Weights of a small GPT-style language model, trained from scratch on English Wikipedia: biases.
MLP neurons of a small language model. Each row is named by its layer, matrix (up: input weights; down: output weights) and neuron, and shows model dimensions 80-335. Each number is 500 + 40 x the weight over its row's rms, rounded and kept within 0 to 999. Numbers have three digits each.
After each neuron's rows, "fires on" lists the tokens most often at its 100 highest values on Wikipedia text that the model never trained on. A number after a token or word is its count.

L6.up1527:570494467514443517433531484497528439542491476471520478443482470512444494555529564493406493481480516490469475575477493459491561483580562479495480485499498570455466496522484500538465571535561546571504551485543506546472451493512451572540526528506495525519512526508511539505487536431523540446559527488498581476486503450548485591426504502526508439464487529456553499564490506576481494457443448445482470473461515570470503504498563425498523535477550426491449451531484431500471490468466604576552502501528478601509510489519475525517485433463488513496498484510522461411517524514483512525551521511508468486486582453490563507443452429401514464496526534563498507463513495485507465488552489494509545480551448522463513569477506460438442470470457489542530473568478451537424476531440497
L6.down1527:470527496568543550530501539476480402507521536484451446552487509468552496467501458528565460497547508439583530542507477567516483508442486521556565464474475494490535442523479524540559503506540474442495465485481515594558513494446453443440487461502557445492485508488471435482498476507485452556543462450440532564542515530507454506524481523462473528536496473486604507432529517462527525570507482467502534509447534520559567599510469521456495525537477545502491490468505541475496566516519525533479460513494538440476486512395488434487428529532499591519490504475557567446489531459500429470509494486499531523507521531497517481525555476486485465502453464482512477533484562482507482485435478463517540524541516492573465521467509492573549516505541555470513510460489475459489540513565475
fires on: " was" 19, " by" 15, " were" 13, " to" 12, " is" 9, "," 7

L6.up1307:497593494457523481512478577551478506576488503484501484478488451440492477518482486443457494491496528463518530524560497477498631527495521565477533492533479503517485488564442543504553440564549455514565491512527449534449478514503469536491564539447428513476570487500466483503516466493460489523506503582534524399591469484572524493514504463499442509436501472456516420479532470498490556426469452492513502403449511505447488517541459486528472535511566438524494499425488521472441502468506506511464499529458453473529422492515527540552511487474489472409527452503432476472436497489492599469441562497414504486531518523534455527447446504513506499505495533434490491482544484543532530461452529557480519487491482529494515593527501417495564524481502520445444564592476480490491596508486498
L6.down1307:490479450424402480463494519441595585578588494474531531510433514550471467457516415437518514497515501469456429410549621518536554474534529502520481467540511522452460463415503487455441548510544472523547496540511568499543507532537443472457558428450512560484477542462466495526483495528507466522464488523569525529497520502484519515533515462436537523423474487517504536439572499512427497535510454538513527468562508486507538549576510496483484525522495497490521493502534548484483575481433535519527451491532587458456468456498467482463523498491537500523491510571470521440480484528516466525503534520499468457510494447557448472490529445537497504512509546625494510423549507519509507472502513563512533531452438494423520419485487548395468431456465559541488434500503454471499502502540467
fires on: " and" 25, "," 23, " |\n" 15, ";" 6, "\n" 5, " |" 5

L7.up1144:492542534453491544475433520510476542571576537478527513459509501471510535528523495510451603485565481450548554447407535523522444522508519504464509459513589497502515508500450487579478484525468407468528520494486533515488468497529479532468538436545535495571595512471560467537469526507502484535521583478510445458479589489457541470568468515495481466512542486540490497461474454498495508479533478520543453535571532505493465561485477558453499571522460447513546498540543496493536510493564480560570535490444487465510452442554494560532532516436499434520522544529462507611444459514460559543520518490500510508434486591591459523484411556495527501513425456507479500505496472605511541447496507486407419553543543496435588503470452490543511545463501538529506526523466464482529544520564460
L7.down1144:513563529595540460512526510499454475507486513576503475540466516538459523471520497497476444470457487487500491518554449452460466436476473534548496473524399557523567511520509530478529553500469519508510413493502465494536517504515491520515467582432474481479505515559471488530490507484487479498460465549506594547493461531524458501429450535457544497478489517508551500531593507423489460516501501552501525503458554451481543499443452437478499478546578505449511485444467517444540512489501457467474517493538518547531532540476509479481509508418497524541437570545506509411532533463496481529525489511523476478495482438493423458492614532553523436505503597547551464515493547456548531503556521418492494505483417433510511567487516496443467439509546479534495547474555488479511536515476551
fires on: " and" 27, "s" 16, "ations" 13, "ities" 9, "ions" 4

L5.up1213:478469442478493491500515521546596550527483532561476540446581416525496470468458511489397512483513476491496458474490513515445504528506507488457469528577552556516529453547446453515500508538573525511517515497494475497447508493522435498479489523534349549546561498496571485518488469502450458409517567521504566473493413452494525534508478460448462500514606434509475482502509441504543522455383528449520519478514551476482459473484440452597491497476476464510507545417528472545503536505541493500482460490551483450460451524552528542548536521446418450479507531514427421547528560493514557515489606528491491512485471482518466513464519583493520531561517512487517511438424476542556513481521459463480493556462575487460481432612476473434491543501481523500468550490427512541553475442503517
L5.down1213:513544514486495513525448458424432451466508560443459477455472552569478459557465500441544434497498510512472551510481492506441499503481523561519466465403493484473464561464521488527494495485409496463542499513490433577504435560509516522494555568556574468490483473475402478506559500565520501509477507469535459427488536472509479429478452512569512542482477479400529502527520483511543484554477498467467481562494497529516544464537522521454456556508524496517428476554550487443525591490449494557505510533521510498544510476524471450469494469494504505493491434507500494554457504457509533511495469496460546491483583489518527446479530487526502537556442473526566470498542494557482501508487486437483468475528425448520501544442489463535506549446508521533487468509505433582516476497456587
fires on: "3" 18, "B" 15, "O" 12, "2" 11, "W" 7, "ing" 6

L6.up672:466477555500471492491547461607541572499524504526478459452513509472478473531451515484522481515542507449477504519540494474482498497513510490512513554510516510505480512457540425540494449577530467473525536462555559461460564490506441499544488577513518506560532482481466499525445464500568494505510526509505580459551433520518519456556478406494437494522439477599518494493502515482533507411551524402461485505495553476501416462491490498504434514387452546541466520450478473502503480526534502454497470533482490468478432516589543508494465495480477509505506481530504470536487575512478544437409527513478464496472494493547456461462478613451515483501501568428476499449453483538503480503500466477515529471436475553481590511580444496494460416511498505479543578453566614472518582446492504
L6.down672:484516483543536500542444478454418441517506520538506487512552491553466551431603457533404524466487551600526511520418458496455463475507530501514459506477489528475500485571494547465454543507440471535520521541445399501548493479483490518385518473489466511569462471442504511534505492494434484509463471422492514504491508508550498528460508487460497480505570480448547498506544495464465483482465422474503580487465445467484511465550424529526597566489527483469491499521510537497522502518498523478580466500510424543523553463371531473480501493455468501475451493503478523489479534467480423536595503537537519481518548503543485530535567461535504514496495446515537491494524491426463506486538502503478499508517563443474481521472523512443524614554540518506478497501492452450503511512483473
fires on: "A" 22, "O" 10, "ower" 6, "2" 5, " O" 5, "road" 4

L7.up852:508450557474440588451543460572535514492481527462471573488537507440449561496475558490453491537377520505501522517566554462476513420453499495460551513534471492518499492527493466573503455570622555503488503435498488607454532472528477519493564527469474531540549457516540554475498500491506514518518502488503498421473502538546449509535527502472478527558506459546484498541451437456447509464478479528485497465570525499449462500458501425473519541498464503440462506430509456520548493469554499519526438512518531478548496534569517587524527454506483475451465512419459492510488542441503546510471472543550507503513504526503477573461492544463520484528578465508492528492520484513510515467525515469542595543518501501479524541541483408511494502470506509513497491506483491515555511430561565
L7.down852:537534466560510544488514520538512441538471521495523488522528551498507532481552485409405561533538463549535553431445514477456470514551551500541535501591414504518455511539474486541491574560512592476472533419484449473503391560541502547467536440491575462503515497524456536505477452513505548506532430470474552524543457508509512593474444521494525423420532536424533482535477464412497494487471517499481437455482493554452557496522492473468507523497555407513494495437505546471472519403489432427572521506488508486499556521530544573502493548555471524476474500538579559503521481513498499483550502523577525558527488523540457520573462522507529540472581543552463554511538468506529496497534525519526570530523528529500467553538472481504493480450505543505486537499491467480564545481458506
fires on: "A" 28, "P" 11, "I" 8, "R" 7, "S" 7, "M" 5

L6.up1154:545455533468468586444507554486539533498469527501425501508521505572483537364521537513509499479492482550522486433521552513414438526477506496495510497533511470510506548529517481535545483482542532566528479493448474453482476539484505468550498480482466446534491522486500509512489453424534485464497517597468499531554478464554505409499479476522473487468585474543557498532469490494495520445509459462529461545527509462476531442466539488553503487447476500491485508481504462505553429547501491512494418523535486519595518465418457478448448467514475509500521582453424496456524456466503539596473524507500531541440473490525556497415493540491503520554501448576465577493527477484500524481418567500509611475542445449463537540514433446488522521498499538537468484504514510573493588497528443
L6.down1154:531586506503500522566474553515432487532491518577465466487465517480460469544566489502394482559437520500452514553467479447527516586483537426435504510507540538493576549480537500484446499510434452451435527504602476517473566482467543490513483491447521537503572512474524474508538528493555477544531399422496551549465501571446549469498475537479544484494397476405511533487475450505545465528556528529491529489538510525536476486525517524479446513485475506576499474565508489513509505505447489480427583505487440576488523461531491514478569502475520506466460521503548463439501569557537444521451409493547516495499465597500493513516481502453498498456509545412541449484502526519453509491523393488470490496504488461495538488503565514447483446488450484461503554467495509549485411557526496
fires on: "." 47, "G" 14, "L" 6, "P" 6, "S" 5, "M" 5

L5.up435:524555479421478501543556551526505509582461504474476451558492457529533467515483488492512466466511547532479506460536460493482512539431461541467467428452500482502531466542483500494560456467506481470481477508511401416458457393499539550555552481480403516478485497546562500494511458541533451525493573572516504449468471498461528438548489471554443487485455482463497470473496450523559526541504471544487494529491497479518545408449473555493442507479482431569555503429519490501454476453485502509445512551498487510503478490487520463512484513423474502440564528475468458483497470562500466423464503511464488562503510535466538426478522561459491501550519555491474486423567440525534578476463446524464439514451479458424522498519511530500487476435561482371478530485472561551457501463485521
L5.down435:477555448416530434455506483482573599597491534455513542451545518617373566463469488464381481520596503498483519550552501524568529561494538515520545475410439531479597520539475542508506527532499465522482478512512555487487486493540456482437534480518510485474526499448471486582509559471467474531494520536482539536514544468446562555503562516472507491445489548463457450503536510514471508534533450545537522461469539433526466563554501475473470496501527432462493506530517514480485557523533542477449478499455526505485488491471480516493455496493523545503491519468513495533432491440507541525534464488462449485493472485436490464480448484508511488538499525540425500552537491547553538483457520559406500552495533493465464503516454461584497488440412510531485552592503463482468500504411464
fires on: "." 36, ";" 34, " |" 6, " Reg" 4

L5.up915:548528482482499529558441500498522495554535514501503428535554494573550515443427526355519486456547491436546504489471519505531517495477538433479527481525449512492576509551509600525512493496538449538559465515426470472575471486495476536472542469534459563497487503455486474489480482465512495492529476531476556534518502506505515503460480499631479477522642437444517401480451432569525504447423419479523482496522477485494483524492531477601480565471510498480494486515492440502481535504510522400503467521513474542526464435472462508500495510459514474466488554490445521507466482495434537489519543536481565542488526561574539507480476495514516511441593501526508541501520476512530517472453479432510551475520564537457493575448482548485536535476492455435459527529444496569500546529610486
L5.down915:561537466540554509549539454576503509556437531540511486498539495505561457533472497439502487505571477461506529507504479496531497468492524463498492471518493462474447567487419478549440466506445508513495428469440406401512523438443511439592510519484469447495519475529488566485483477545498592497508526523476490485518480516556493499556488548608490503485537537465537499517470498525512468511466502368495445490476503480464488539520482513531574495497527532559450474538513494521508470456481498509535504479488437498510420528546530425494539504496605425533569516460546503581525426494487498519429442472525469504515473463501524507505531486527517509539560511528456505488514477459544508601570491417532533511488491506498571482518530562544459447562471483536521556562430511514542472418493511
fires on: ":" 27, " |" 25, ";" 17, " a" 11

L5.up583:505516553500491531456474556513474519450421526507444487498514425548500443490501464530496479510519548462535495518527568480509427485489511520469528494485445436489476498540465523531527497493563574543510482497435457556527433471487460476525577507460472485562519493496457563507443516480567524433487504493500518455522427485537459478540495538474421425528573546485538476514490586481488456437426475412527467541471512522460473516522454518496570516486505530498472512494493494457479521486493528647520469455532516478521464511544466495424483499506474523491461534481449474443485512498505533538418509498505525521490469529557557547496471438464519521532449490486519453497539489538520590496505589499459483537494505473500574498491433440534539541538473582534486559512461553579479522478544477
L5.down583:521491487523506562544523515496494451516552516549555476475503554446485486549569489445528519487491502574447473506502454466471489547512547506518441534564544549505460464472519392458498494505482455503490536508582527453469552493530530472482454468483527451506530522470459444501487490468432489539527418443507537567477566440480505483458514438497575541416440488520525617491446407417543483477547503617520516437465528484540521490556557527455444573552535469508483484525516474510485479454454510476487600512474515506480534523480525502562526460528514511557463491478490496497512527545425490460472543499489501483502480499510439476538539559536496485410516506454476516536488513469475481516549469565563559479515467532546456514503567520426453486556488456416499476508515480463521509492503476
fires on: "." 61, " Be" 8, " Sh" 6, "G" 6, "S" 4

L7.up563:485521434484451506494591589525635532507534482459480517530469460528492504571495487483515485457522513504577508510502536512502529542484565532506517442464549531517578448503467480489540472499494473500485524552475510537477467496467429557448631487576525545468524542505453454528424440480414526479466465498548462493490506486463500462543536503418425520469437532467508448403517539550443564476491512514523484479529502496535494508480445619478485490475523472544552489455518515494485532503439587505526451593489499491493451460568488447537526521438539486502500507540443506501407484544501523529481567532449508530505582555506450471485457564524507432521501600474459475489528544515472520449482520514456506549490473520517488471472404536497498512453515566440497501521503526519512534547539454
L7.down563:482570555538497502445462432531375508512522517553490478545482470486439512475515506458547532521411467472427523514546540484474470485574545434485589551450486473468547531466480505493520503488538507532410559462541503458540506513546545486493493526464487484551502506578472561624541528487541492549487482470538559507534489529538534480441465462491512487585599498547480543576584503458452440466450491412502539537543552515476518521572457394541449478472480509524451488540500497459505507517551456521524523416421518549562486484522501602446502478515524445457490511478552534494488477461491472494521464501574509478508544506539503561514527471487506514523485469555531520467480483489463546500438483549444479520492482522473538484540547497496594459542516514593519547430507472496480498433511515
fires on: " in" 46, " " 9, "9" 7, " later" 4, "\"" 4

L5.up867:532552497461450532510494487528535486564505566532549464591461523509578505556513501467514456469508481444570519491524528498506456475539483483513567520497511402452591504472492497497479502512498511526481465492461550442521451489489518507579523487465524494551492515443473471438562581514463447522559446546496558536508542524487606483579510476475554518524571439487516375511491492472461510492483470544510450512518490531514555550495458571465475517465529489465485429487542501457546477565496537504428449505498581485485509466575550480516511536524461493469480574493485514520490415451457469468476495510571500525492514567574461471533440497481509461417539489530528472505500487492474614499520488478468498443521478600472489487489539429554532457512548467452453530525471499524504508509499493
L5.down867:488537462559462496527531598465488422448572492533493512486491524481475565470551502477435530551430553465467501489493460516498519482501539502523509471535536484518481540570526437526527447478476518477514497454499475463591558538534466447419431500457465546449564493543484503536501436465495550534482525389459479446493478458552413549454438554554485478534549499540455556550500449488566528512485541480533471548471537507503411456500514445398562451530480486562504499501471542490480502429476483539592500519470454499564517506448512524574475505508506548501482544495513529473515502577552497477526502509521498514430485458506557542507533539429480509526496453492507519540493487534525407506509481567547542494480528507581454451514536515531562478550473546442514523449558476485504536505513531
fires on: " |" 19, ";" 13, "ography" 9, "ast" 6, ":" 4

L6.up921:454546502455477485596544536597464488509449547543488497431498455498534489536541524491499479537518573484509439532483508498528529569539526457509517526508523451476492538514528499489431481603538489489569503522491465505465490408447429560532549482547504537428556473454550533478418483505441491552507520489515566458492552486579568467497493441473460524474464498508560555465502557501502503470527440471517476517531483552500456524514563489546541569477503508538531504558500573502480508509551513554458503553488531487457411490456486560481508496437533459515437437470425414585482432461505520440511455487454494481488547496462420557499501532547520466472530554462522496473496537470528516509451527493494523519444520492523493470448569511486543462491525544490522490504453565524495486529428443
L6.down921:485468540505541424486425420521423528500459492522506532493466515537427475410448454397534542478465515513493567464517521511522525435543486529490508558550474481526468475485534465486524489431521548481460512509539493472489490549502584539447532520464454530525397513480490473553521511514544503492487508529532483489522470568444514539482477547452563514492499475494493409526487508544480491458486512453484533457428537488523512477482496469449478461475506516461515512433499500490474483509500448434485516461510464416566577506553601468435498494569493547491503445514545529458477491561546486532477600526561457520515471495512534438542517515426486524533436501520535469525467497473496452511548474477444472496503443449502493521572523472418527467529524527477472488531557460390484515493523581
fires on: "is" 13, "or" 12, "ons" 12, "i" 11, "a" 7

L6.up1144:506554462472496492503622532534546456507516498508540570495490449422474457533488472472458488565478482487471594558482470512551519483593529527498467426520441483467501527555575439459463462557512460438400561522521531516593467486484509505503526389562484442438517526562427562585508546486549504526550466445508459424459523566470464462532489569535507551537524462547498480489486489543464451518526484623470481480545493517491454511489453458572431514518479526503489507523540524474550496527513502488525525528511526472520425499472505523503524506514526558516483530465524502565484468555528538512508452520533457502450449561502542475541438521515517452525575540505520521414544498475527520529465472482454480531499527535490508399537477551498532480479479490500526453508451531522487501554540508
L6.down1144:492510470561493488522498527496526572530525538489503575502490488482541523554568504492425484421529524484575471536514542489527519517470484412503548426495524587532501538489458483493507511518517457520553485489471514503448484572557503452495492573498595550548543464391480419492442500504551482482512524516560475509472458503436552569474516551452485426446494477505534550483500546474479528447510494466516446450461520493457547529503547443464525519471462484532498498505453480493487516500484559548552461478487472462451548493494563460521476476487535413485498453539404493486489460483405519528554589517498482487486493479502461512470468463574510523478462501493434511551522495512514452476510461543471541444418491498412543512485538479539471501450563466538477475527494487505483479518402452
fires on: "'s" 28, " for" 15, "es" 6, "ed" 5

L6.up1006:474513562530440593453431580566533561497444526557474534519501474477487496461473494500465463526534529506581548527536509467557472516436518524476533521481431492485497518521419476532496470549554509559474491493414513571493465458473512449540534448518482491491656486504454471530496522511538520475435526530472527472519503558520423454550502475538417516501540515470457458491487473518440492461425460496502470539519490513481410537492462381514435481519472495471490488462509492461551468550474483586499457511483512428564496528492497530493487530527544517487515539468454458429501541470424517505421470522508558506513503457546573479484449558476511549516463510525509497512570479518532516440463535495494464532563423507484509528469522401559493519542470490585444566509491504528495532500507508
L6.down1006:524561512468574448543481497513433477469514523533514490486540595492462485566564499463428487508454484570450531509465493498430520491519515481539535479532605531510536475462589470488473524532509519465484414488586535501485564455485531498435553512477456538546430521512470524427518499519474467552545427424569478535453465547461550479504570491471486490491404473480478542489572506469502473528557513554467511399484514477493565492471537533461483534497586472552483510474489481477499537399500504489490544501503508537409482485564544553457492468489497437461464506482503507506502513493535457489541473482516507507561476593527434522484615545485497490440529489510550461532554496502472522487572466555513479501498469520484511588485508503426582468459456509451471447506532496441495546469449494
fires on: "B" 14, "P" 11, "F" 8, "M" 8, "S" 8, "C" 7

L8.up811:487476508493471488614583510547514517525524514564457513499498462512416482456496547505460535467440585517589521475469536465519509476550485551498463588617499503510495461532532545499388462533547445513532488488441493491522462547541485525462548494516484527516616493501473531500434427494445502553520469513526524422607555532531467532529490528528516429492548494489500510441508528556520522446485460490513465452493497505541476468471529501516538497530496524473520496531509529470493467523455494463419419498440515460519546493489534531526567519415541460505476447472570445518481519520484513463489479507465444454462493597496466481485506432508524479461498549538433490415532507552485484512500446486493448531525472457488602427431501443519528460514486520456511604522500424464466527512489512
L8.down811:528502482516503333431471530502516530519564567428509550441494461518546517537495425523526488493524471511477548545542515414510522502514482455537577434422502506450441512467450473499529467450469522510474403460513463474520536471533506537577503506517560431383452480481548445564501541498533408522498533491506496514441494439515520519486506516417471527539467471548511462523712463458465484524526495483556491488488467487466535509533510543499469512489544507496480504471470453510513526478540525571538554489464480491470527539437554495472478485539452556466539490562502479519451488438437491531563524487480541530484588467484489564516526595475467506484499500412531516550461470466458535500525551527440510438475494464489507546510478487457510598503509540473472474536471564524540491452489490
fires on: "s" 49, "ed" 8, "f" 6, "st" 5, "a" 4

L8.up202:520530540463472528596515474505405496495562515457545493445573552476513553515510511484482568402467406475516425490470502459552519466495490490496517543498504541520541513502469471517532464433474469529444507475411476530523542468540460506462577469543517488489540490451606512519522468423468513518507530542487501490558525534500524495515566530466518500494536551495465509491488515471482478520529497476565436438506462492498568464445490485449447480540499526552478518468544508511445543562480486548529465528479511481519441517543470527559581542543571539484527460505586539481459483505516532528510485486504647533426420596568534529515486450481518470503599471513551569455535507577446515528481537495478548551511411487461512585485490450531513495454483392484513499518517436516460494503516498
L8.down202:475451511540549494484505454494638496554463461584491483514390464519460496571430522496502474567496559569492487444520484582428530507572505470485522507516507458520492488466476496545526481520535539457468512441507555474502484585473584500512451444469490555487499470558431454502489555543533464516460442403523560453478499487503518517527459547534539507512474515482499487502483445471484518475439435538481551519452501506427452531472492521474515548495489508490507505487475505496542482415571491463437512500550550472511474411481496476438472524500468465493425570517490424493517460547504518463487527498521455479527583470496498504489478551528509477511399565532413454536470522450546442442538408456512441414540537480474477411530507520478556503478536508533518508523530556407521476519544490
fires on: "," 24, "." 10, "g" 7, " t" 7, " g" 6, " and" 5

L5.up689:494440450485494577561487540473574434560547499427474385522461495470438499436393583399418511462536468514578487512478606475499507475546479443487487496516516490492527502521511519514479488502503499439566526488442460503455514537533474477515606493507453518544506522504510533540480467460488450562517521514525576519501534522537539445524499478469493485529576493486514457501470456512485458440377496521502498516486525520493484526521519491532453581475463431490516501469491487464520472544505530465511429525482490476516449484542525580535456496545520452453465544515574526500467504494493477500472520544507454544455503552544464537481514463512506495467646505549520551480508487609526548463472461504541511495439462560463459521470487437535560405490545512464509559534488476513531518479527491
L5.down689:532508564524534492527484517500472513516520537464488438505645481512565464451456422458466502473506475486467409502454486534511450434467425513492531516497504538550388460490422515491450478465477511521545417479488512422490491487473545451562496540523507517454537445432520517484440536537486555535517493487514479462481512504506414569485472562583523463533489453453428533544559443471533501499486471418462441532466516571440462460552524493498537452554495478549500496503469523458535499465484445597566480461492455534489545484448499502525498538478609455441526491507465485471498472467437461471458493524513509523514506447512561474544471505500493547473443401398458539480460505479455502515530499458523470542492437557443542442490494477496415509533512461555500487490444458493590544514546553
fires on: " |\n" 49, ")" 13, ");" 9, ";" 9, ")\n" 7, "rom" 4

L5.up342:515564499410527500505506439493513482524507517536496558455473584537475468486532545488380467459517483501480436529494503503506466523517559352509498496464430456494523500497522530456498477451459476431475502485552475505528454451500459549535483449603515519430499517481554475511437533494499492499443481545548529484507505506520482484536484449531516498461423540550569474501476496467516526541516448416475509519552444530559491433450601531419469530451526516506497504526528519542459601487553571544523484499491503604486483478473501539476554525431567435460510416482464420494438471447525547455435480500411551491482505557500562512478516585515484490559551497537492501463464481527471458495491474506444495495493559446449515451537517486463559501516547517491491553471478549474378472499483488
L5.down342:475484530520457477546491521434397614491464484463520465457488507492441502514452449470545508513458563451478583550523532518524554446467454514507453488564534534528451531447508556509506529543540446518519411557444459545470482488496549472553524571525476523545509496521417460509481561511532460527551432489438465509545484541480532470506529506530474579584524487422494549506562515567494492539504478537502530519474534504494562509513474574534481439522502412485491508515486503467480506530460444494483508565482512451522498493494579437463457464549415508506480606488580515503453452571481482546558507531520412492511576458497480415569489477494509509523467529523498483511477514491552466545515584479542522516518514492529415450412520520524519533488440504480509485484541463485533552528604475
fires on: "." 16, "is" 12, "ism" 8, "or" 6, "ants" 5, "ist" 5

L5.up546:593554439473442552473488481513521591530520525550461509537520513518495519532463518391480478525524483510512513545517503530515535474565495464468610447541440501507507489482479556522431470543512420538511487472513468525483557541509520516508562511467468539547549470488481442515509438467411502527531515554524494490561545565517600441522457508495495530545558513457554416492485446489458531455451452479548475412492484579487491565493518504515505579517529495454496468490530504475494523555494525476463451548495517479547470481498497564457490480509514549520499507477465570573438411478483554462483574511483531518518477607644454477459442458490470508475515529475536505526511487531562522481504575478519602488539496565425530462438502477596543499496496509453535497527498464541524577516491480
L5.down546:442496490530505462607517492544488430495526530550488544491602547490481521485497448471458477451490508525520518511518575511574531435566528429490532446502516496489434496519466486524494503438498551548547456520427504440479497451495515463517521457441508477495460511531464477464495499566458528482446483435441554506537470503511506487493440505550514580539523503538445528490562427527506521445503530477461420493473476455518439498527561508524461507545583535488522532479554531496523503419466534536508544473496462503478473444499555458524569483535548492500517407448539435529510424546480492470540500511563513480473529549546540454539461432576560508512509575537550552564548471537491595518498495518434512499509546470533498477453498538544460453470477433484563490501455495485511518480529441
fires on: ":" 48, ";" 24, ");" 5, " list" 4

L6.up1019:467553492425486512581521560525501517554455541481456544541461477501509469512452527465468468540511529500504536490486443490510523538479487530467461489488535438499565479560469578534506487508557448481515487511572420479439530512503498589470598548481462499468523498519481508500497477513464437557535517534555510433543451511525571442505490459501378445520461497461520456463500461520597517469481554533527524533458506481550475455462522515478452503463493413507488484446491500513476481543538509533412461524448428531526478481460481468530503503393559486440572504488524470502468513574483536444440515511426483513495550540491519422457440535478479511501460531490495493456497489514461606413454468521441502538431517473421477518519531471541555528494542545453511600536499462501494546510489541
L6.down1019:465543535511477532521488469515513478529531462559443520489538496538539520464547540468535526427437464492459505434540471476528475478463496493480579429505532559438513510536496491553494409547572493518571551477414557520519508498548539497539472520569544539512487545481489539479534556444463516427526558485519524510454544514541484499551549474521513448563493507545527501487474506442509559491507451510482488529579534495509570524472490542583556554501498562489464493513514499561512548492484529571476427468494532508501462428487506550499478483451470474461433477463464515504448504449557524519535458433563510525471415511490497468454467496449508477451517493527505503514537527555576477480516545497496456502533486538588469528500447431548524482542396459502479434490519485510501544514499478
fires on: " |" 39, " |\n" 8, " " 8, ";" 7

L6.up217:498429524524384520528483496462504465452555529527524452507429548523535553485517558490446542539505473487523531528458438508520416440482488515504527479517475509506579490456493479527481483545488502524502498483433540481524506515518524462545508443536505508502523518528405510523514586487449554510573509477440522537549518593501492520519530456484557488509535498532534483530502503428457519526538469496448447545497508551564553487461523462507497524555523524477491501547524460457578493547525538469490498495505493557568487458482480567554476540512511510458460498528560566510493477490468490543567455491579597549538579481573569506467495501501512476453529461529501549628541504512552545485547489463499506484485479594532501581449573523499471478526480456492554455527487498531547496549523504
L6.down217:532499471524524547491566546527546516547516485522559494493482444521517498471506451499519506475511488530509436508524492491424512505480528571501408503470480514477499462533555418497526524507500499431564537488557499518499601492493504516448409528570516495468473522571559477419491466479451466533520529477445487491496521462536551469486476562550486480518475510552527448528470480435554493588470451490521519551480541514468475515475534516471457422506549469535493487540504426509463560476540534574479536467438518498509530521430489490537474484491526551491512548477521522472504542506542491423490529522435494535498448440448509491536503588376505520524466536577525536423401440619470477521446475500492490513432398467583423441456504461518581551543536526556518487504487538570492512460461541
fires on: " \"" 20, " in" 14, " and" 11, " by" 7, " (" 6, "\"" 5

L6.up435:492597584495490504532457521528506543525531539545523548505514482496417542518516471490448489516479415483520524484495446443513494512501529507495537423490491475491526542501495605496581468508503520498395489518464490523547572491473468429436485424510437495471467481499600463483526486499529497542458475528458488524538535481531531431464540521456524517486544472470461557448481547518440408479529515485538467468523502462486572494434500486410452495494523538522415504474509475442459544559506479476497501508504459435510407524472508551557483525477535475525510439441427518517485493518515539544478519503563626468488482482529476582519408508535492536427572488422433553481523482514545518498433500484441600523457519451469438525528495416497553504540574535517509517568495453523466510484557500
L6.down435:540441531508518521495595468500444499474456484515497457501480534486566438474442469506591516484478550504515468545528530518532496466474417525515476586606494482528505511479533442496438504493499475478616461479533489456473500545502516587566519550482568511544559485509449513464500561506466558497508474503484494449534483510493474488535472573489520491596453497524538449550485497460569537478491445553469456543462489507490530500518488585503512562514488469531562492492492505525521496447518546528532500486525533584523589504541565435464513513485471505453452547518547530463509504493492500463466489491492393513512466481502488415493553493463498456523477541619528444525539521547429465452579506510558469471551504505494554490503493529490463492481481480443482494441549554433505488528458497
fires on: " t" 28, " g" 17, " sc" 8, " med" 7, " ser" 4, " himself" 4

L5.up1306:500622519483444477564535473581467508500472530471569503454502464502470495509477550482483530521490500473565513521520447487579466460480480498476553507532551465494522537502436508521495411584549556461510513484463527469460488409512533606547563476518451489514563502449521489527503541514478476589516510486555503377508540487545489489550532464482487497494449443499485495486507522523463550477509525434523532477468466510522518512468510493488449580503519487531548488505479547492490550451568532580501469556426515499522482493491554503478482516444566466440461437462465439630484498433534558439445475481469451493505469526580487473571461559516491460519538565450495498471555475623506512482526488516498518500503461505485537490521461523496510477431469534491502534560481493490509545492529528
L5.down1306:513455514560504464473437489486470633494542495561441511452485507518442523498456464412449500506493532413537473560483536500526518453563484494469476613487512497518470443455491488517462507549500464560469539495500473511494578581519497545468453500533521522566492509518473542546457572494398518481480494533450471512502463537477521495506473506474566548515521574508507514550474514524475499477535450502489454529541506597495461514464477454494528508483509533454512524465520520499480557542524461443473517524618532480548517478533465559541531500499441552447506539485467512423459486494520531513531488515495501499518578536523470510479548523476477532521434502530607485471424498445589500519518482474515477532551525476519571466480518475526480490469522475460506577432550540391531504555538513
fires on: " which" 22, "ies" 17, " with" 7, "s" 6, "ions" 4

L6.up1406:541468436502499552529492526500445585460526576570458487528533531523531497447499548497496561521490485524497556508489473557438436521587468428504487589445478485475646468514444548505450458530466444560480505442420491556455450482533531508488521499466461477578516502508461464540461494480482493501523489539542573544553532545516469464492465382526484524529566509463494471518470534513517435490494517431525457561549410526507452517481464569545492473443508495532493460497516496448561499583535509533531454461526494502524515506538432502492471520444517539541455558497496470527498522487500514529530521502516568496505450481554532511508514487575489508453496508543468560516463505471537565524507516528529621528514538582513578468443451540514485505511491492517458512504497512557564529440607480
L6.down1406:514561513527508473492508448509501543538485422522533514472457493487517471502587532464508552474501487479497395485507551460535520513425556538512440465451472514536438518502535483516503539500552524452523412555571465468510531494467547611563465468553464537393533517479516518464546525465516504572464553525463523530469494482489534527529546508539447498524430427513532518565563493451548521438494462579522529476502446524535573471473565549522512433506577550529508512477477468536457544423503532523505534519474508525589499504486526487506474465507472494475537554491581468429423509492503519521519497506472442492484540429461537482458503552402478505560455570484467472471519491556467432491506530517561493473511411503593523516519469433494485532466499549468514573506471471488467522568396489
fires on: " \"" 37, "." 23, "\n\n" 9, "\"" 7, "-" 6, "'" 4